Part of a small language model's weights.
Training: a variant of Muon for these matrices, 8204 steps.
MLP neurons of a small language model. Each row is named by its layer, matrix (down: output weights) and neuron, and shows model dimensions 128-255. Each number is 128 + 32 x the weight over its row's rms, rounded and kept within 0 to 255. Numbers have three digits each.
A block is one neuron, or neurons of one layer that tend to fire together. After each block is what it responds to, as a language model described it from the Wikipedia text at the highest values.

L5.down588:106114170127123144145112087151087156134123132156143188065131137104085138124133088121121137146102110224157116145191182117105164127149108163103152127094189150141134126103146163126095118148130107155151154180148115103090110131097078158128090091172145100102149205114081142081141158178173137152120125168160122128130114133142168087098106140122082159124145153076094161156172151131143137135134
L5.down960:130158178193078100170137145159178093149071092135115121130097117136140177116154149144170127176123169193122183144143172120104117112115136159086124135152178077148082123108171120124193171135124105131074196124149134130162122143103148126167207141120126167128089157081143130157094164119067142124015148132158081176113138169116114138181131082137112098148124090088179148165135116151143134097074
Description: Coordinating conjunction in lists. The word and (also or, &, list commas) joining nouns in lists and headings, e.g. "family and education", "science and technology", "Arts and Crafts".

L5.down142:115135115154095086161150122127114125160116116096161200152152096091106115162179162136098111152079078111168123125101110139152130126069153148109045134073140137155093133120104119152152114152142086112120166095102122147096074178142126148139174159076165154126130063102098130135134109053126120132116131117139102098097135140185111136198076165065139163144117126094134148136165145082104133109147
L5.down617:133043122130047121091114140175128111179056127112126154130086137097113141100121135102081125078134144126148093120103047132039185183156125125126120092126131167140214124089151152112124110139073149155156120100116186099118154121087132125143140119130169096112157190172116118128147128067143158194173141183088121172102153053091059097160111127054129148114122123105099172105094093163157178132170
Description: Mid-word subword fragments. Short word-piece tokens inside multi-token words, mostly names, often right after a nasal piece, like Dunfer|m|line, Fern|and|o, Jen|k|ins.

L8.down209:159157115097130156190075126111138088132081130146081172156084126114121200136113134161181099192128162155144104121204127158095162114075169148122075105139164106105113146156211134175128106169125077183151076106137123117123180130208102112127140097136085163135126116138117163119115162096146133127089110108150132109122126105147107189125215124166120130133099116126190138197112100148125122113066
L8.down353:132118144115163065117083094138160127154099118059129124122098103108084135128118128102121099142166163093148194095100144123113092115134120133111149111083142182192112143139177137167130156111117115128123147170122097136210143103074000139086131129139116159204119089115097175149087156127119105118213149169105106142175157132109131090159131141130103105111125097163085115101114149127052183125141
L8.down365:147100180139156129144134166127143095140135140133116156204147149121163046066056205145170113136068142131153118134108100062117194140117186144169147106119177162146163133113084171156088152120160106108102116130171137094097093134126091158183172083119082087084168133124101150131125075088119102141102136074172120121141169128120157087121145089181143086218087108138096113088122124121108123138147
L8.down464:091135047087186121099141082080155159190126179083137130145133084122168118144095139103109122151165162187137131139117154097145133059194124123113122189138206158141081122131106083091093120090172132131081189115062110155114084209110073109104135139205124088147148143123111139143157089147089134123177094165166143095161103134111118155158071140104111131098065109161164141120139076078172136156117
L8.down883:080115173122132118045113105125126132127128127178187154133149109186118110140120145136074120085178187136116123107167101204105137140161118110081114088102168138126167137077062145129139077124140114147118079151125120140165149122060129114146116109122115107136233143157123074134128128163167104231127125088131132124167118100096122135112110124079062180132116134119138164098172172124086166183099
L8.down900:098150111098131051102168092131147174191142155093174187125102128156124142120115147148104092117158085107122133061141136122177168142135123121157066075147100151085158133125088204097150102122141155106098105093119160141158130133202065091099151124105110178090186103163151142078181098135155101130105151100087127171128135082126142131155124113117107100095123137130161105172114135075077111156113
L8.down953:171131131120077117094156123140147118120144099138155160121138187112193120168089047148132091153089049141159138070128148162141109153132132136191124166121151096128159107067060137186117142128208116181114153140096103123085149097081198124114131095113128139146137078086150137106087133147112124139140143136113087141211112162090136142161131133163135142159106111184170088098155141146154077064105
L8.down963:182119112115179156103145095166102140116136157158109176154111146089118095104161135180111129181113148076098129168086127131087139146115107136136110113120148150212090113108105134125119072142085161142090170134170136177161114084117068114129176093181117131157157094127143157062136148074080143125117133149119180056110072097215083133131136122005162151160148111081127117102138096077171139093108
Description: Auxiliary before participle. Forms of be (was, been, were, is) after a subject in biographies and histories, before a participle or role, e.g. was promoted, had been built; also table pipes before names.

L8.down163:183129117150114142142135130139125091134120149142147129227166158140145143071178126086134143096055085079147120127104199216109161161125175147144157182145087124111123147153157119164166154114143072100151145192227120078127069103151111123137119132110158124108122126083140091094107111112093107112085134110159131152105155130123124120138139131136140144123085123131131119103096143139124137111116
L8.down183:123081150122130103083126105182134142081168121041159092158196135117174145072069141118104073156129133151087193171157110129138112134132217139164129177159100154149182151136087146115125157141197150211125176070167163140134076114165187154052141150116159122115150115116138152180101164127051155128151122179126158117116140146097126163102097167113158147151163147091185137111111100119090073152117
L8.down277:099096098144159122118118133180104116068122145150108164209163159113155146094133104146148115063073000108086115119127116132138078133132059103156139137155183137159089163107181144136138163182117161104114117120070142085099050087096127145098030121114134140156107147104163180106156136170080160145131134127100143191129159180092143166136113153154159150111119210162115093094138132132220132104142
L8.down574:164080172123162143139160097161110153132118168164100122198138079099074159121094120229180148090117075128125154117113161127110150114122153177159149094151116159117120114055131115118098208147149103090112126174094194169161137079080133155075126166109141133131148182165060109107089149124111101145137106133122164087128091168100143175174134103153104084184115068167118124084135064154127100139082
L8.down751:177104067143065132137101147107100095048115125116097202173108109129065187137123146159110177096098100146139098228117095151093148139137161105085060064147134194134143131136179102187141064137100145146118109145132127097101150099132199140151170121070139100120103191129149104200135089102139164165152125171095148134133098131153129092177164116109118087127092088098152130096097125084066166149133
L8.down756:078166165082086118126138137135069129103118102234136094114164097117209098185109143064146106135096112080146132136167144133142116131103169118132109101151108092167054088159148114080092093155123077130099157149149128136161111193138088116132125157114158104140137194082067153099121166168123151143127084144133129189108092169106102132126091095164097121128131168075119160128127183102175110135148
L8.down847:105166114111078147136156176135139115180094115093108159149134157155151111077130137096103157066152210120136105107115145149159080181112127160121119169140130141100131103123138151194113102161170109100147127132160094192154118152166202164055108099129108072155133146095117184135159116135125165174136143102153192110090119068067170144120171150101150097078208078115115109100118096122135137215154
L8.down991:122097184126075164142156084140130136133131157064152113190113141127122164112088128117115098144131162124100086023076151116089122114113109183142113120131080113203091082128094126164153059092121160225129055158116118090152129124141163120140127151154111131059128166197111223181129112147201152177131161091146122136060112107094143057157114110126116127120138141119103071153135103121101155148149
Description: Coordinating connectors in lists. Fires on and, hyphens, commas or or joining nouns and adjectives in titles or lists, e.g. physics and computer, Transport and Civil, open-air.

L8.down64:097181110104100106126050137124117167132114158136148124154165083085123143146044121122121162128092115151161161159132106138134082129135089120141124138125122105124160181138144194155125172088148057144071062072147138171164072099145144142138106160109185142189088104104150175134108114098161085123128095122128055020111149196154150106082156151142122081115100177189147148197116126108091162128073
L8.down150:134108124167139124171133111153092136124125181175187147095187120135106073118135148117146155154097093112116106149121067107118133174092130084127082163138134129157133175182126145115128086104144121127145075067143150102136165113126142070105168064146172122069147117087121110090093094121156112112143127119084128092092085153204103130186108087111131090169139157113174097111204133131100119154157
L8.down160:105175135162167146163158137113122099162093121160128102126160135125140120160184114098094122105120089089087098117139135194082149161166116143144126127183142138122135167139169159106143105101066138159118144084158193153121202146141154094087160084185142147106093140134114158124140133148177108136121096138017123126142099102101150110118117106084157118174137095103092129129164146151115134082077
L8.down191:188172114185129088080154108139154117139128092144175146149124120175170108152093134172143113157097197179059180130123100153120070079126102158066159074103181167099185157125087132168085110075143087116134101064165186101113153144124180084098137080097128143121188164150203148107143143115112111127100101171088122110092115095139175146166127133144108145130094195124134114176169100112104110080148
L8.down273:177103110176123137119105096137134141183131079185154117152140118196133145065130155122128172118142108082090123110167128146137137098112120163068138081107110123113112135143185171096141170182143146137144106110168160136138157083098189116136181092140102151098107082126195140182160153125178129146117142126088177157132159082122139074124182083172083173099147197117140147102112065083145098109097
L8.down275:111164143126128123100143097131135147124139127178160105193153139107125081116145177165136079148096156113115095087167128122090135081132134162143086113154201076151109102127182182129100116101133099183104047108153112087187099125130135143183101156109135157165141091121196105130132159140191155160124097158037120112109122159168108137140142150140139139153149145134159116124087137103109144116094
L8.down618:162117144161138078136124160119083070080153128118076159187146140120154031119136034111131059120158146108115133100115117121144088090105134096170172024110121167135134143101164204059164115150145131127089123149103146027102123160129130141082148141120115139152078154115068149144120140074119140145111131157143165183118110142128139088153195102172068155140122121089132145166147134135045111172187
L8.down789:089132184166151155101103126122146138141155116191194139162103111096085098091142202151162129135092174114185180140143163095094147139120111106154149140091154149067163138177088109138144127164094113136080116128097099106144173120114184127150167125126147130104129111100097192138146165094097176149120127142126110134146152116130089157138071157116128109134142104097121135135080098155096165155139
Description: Mid-word consonant fragments. Short word-internal pieces, often consonants like p, m, ap, in the middle of names and rare words split into fragments: Randol-p-h, Ann-ap-olis, scul-p-tor.

L6.down369:151179140140136133113111104108110144153138120107071158145159170142169087149142077144144156119097092157098107100154134131088097150174047156058144158160133139096101142114132048091118130090127142128142159104124131114129136117128182151131164131110135092098104108124150158134072110146121112159168120111046138143126113190100093099174081130136131121190094076095150204108096079160126098095138
L6.down731:112141155111094090111090090137117096151167154172120159136140124117091183095122127163128169103143127166125129145112093161152132086162108134178111121130138137090166121159056141135090191136184150085142139122120127138119109078104176110112129188129136100082141103126110160163127107108152122103138105108074153137118162155060145161139097103079166136142172114186137051068068130147149138120148
L6.down789:196143108185120125147138148150211178100117114145183179149070187112122116152130087111119086095119102109181167119120132100133067130138156113064113097126145161135051152093140134117178135054149084104126138137119097091129127154084083129122119137111127120141171118204140142113123097098136121112172081084136107127123104068163167119113116138148116099188105202218117154223125122098105082102151
L6.down847:083199126089131104153069091143138176131130154094153115137169125130124133151081165101063155091094124103127141155145112082096091140127092112064190116112131104115073094153125143146189121056106147145087124104094157167129151106109095137170148162131142139169139107233128185112152111085141164131133116104096105115128126068128128117144156068127110172103132148121139103104110105155096204161181
Description: Slot before person's name. The word that ends a lead-in to a name or descriptor: "son of", "born to", titles and roles like Lieutenant, pianist, Chinese.

L5.down44:099122158116173101086168056102098134148114134128159160167152107099168142114073211104126106106154131112130083114162178088141124148156093131118129105143118184113155116111108090099155142134143133086113170154115107079098127114069143115112181047134177138127160135151075114144119064060179093151110189096087135139160086116127139158100083111114182145183076111143161064103109169138083112134096
L5.down678:083163189185121097157126128161133094146168125117113134126125159110151111143122143097114085105101188125077095098130065125082127136218158117148118071185123113111144166082101142166089124130123134139104142149151122112161120117130132163132107083130149129165174146116081114128118103154187151073088162036084130157129053143117121143141089158151116155204077087072109073120127175138100135177106
Description: Verb after biographical subject. Mostly "was" or "is" right after a person's name or pronoun in biographies, often before named, signed, or announced; also "and", "had".

L6.down95:096097179154126149127120135128088163188093135146134144099107087171116056154173100217113124175139120174114121069151079101091155159123199114109182173086095128138173143116119147196187138117130039118112162137136101093148116143118184118142127157127174127167123156095106193125137094164080123064125126076150088130149134108172081160080128140099174105144117119096144150139130087147110143093048
L6.down269:076118141100139111121074169128117142147178115163117155043069179102112136076082173137154117120082114168163149130125113082121140150135132161126189178115197062155152135088115169109068099154134160135112089078112069101123142172121164191140115124123121108117150139106130077094135111085145095111096114121112158078086183070104111038093083198105115100127140100104123160168133135103128077117091
L6.down302:080133117129092064135151143126114119148124112086099104097107141118142093116089209139109111135112134139191147171120116177126074153164093151129122125153134111130166113132128090147048129099145140133163120075131120161130117189112198130166117093177150143140151159102145193092107115116142169100150112121123087090066176104134168108074091114105123144136127139166160068104106095097164115166171
L6.down495:083197157146159129095091179168136110156138117165154148119096142153109190106056120123091140168151191091137130085149160165140155098146145116080092123119195144131072198150128142146078068101148122142143126096201099110131097133165156176063118181101156157188153134043102147124166127148174145130113166159156156120090193070113105077178161082157121100125098137114068128118064110106141104129129
Description: Early word-internal pieces. Short consonant-cluster pieces following a word's opening chunk, mostly after in- or en- prefixes, in multi-piece words, e.g. in|sp|ired, en|j|oyed, en|r|ich.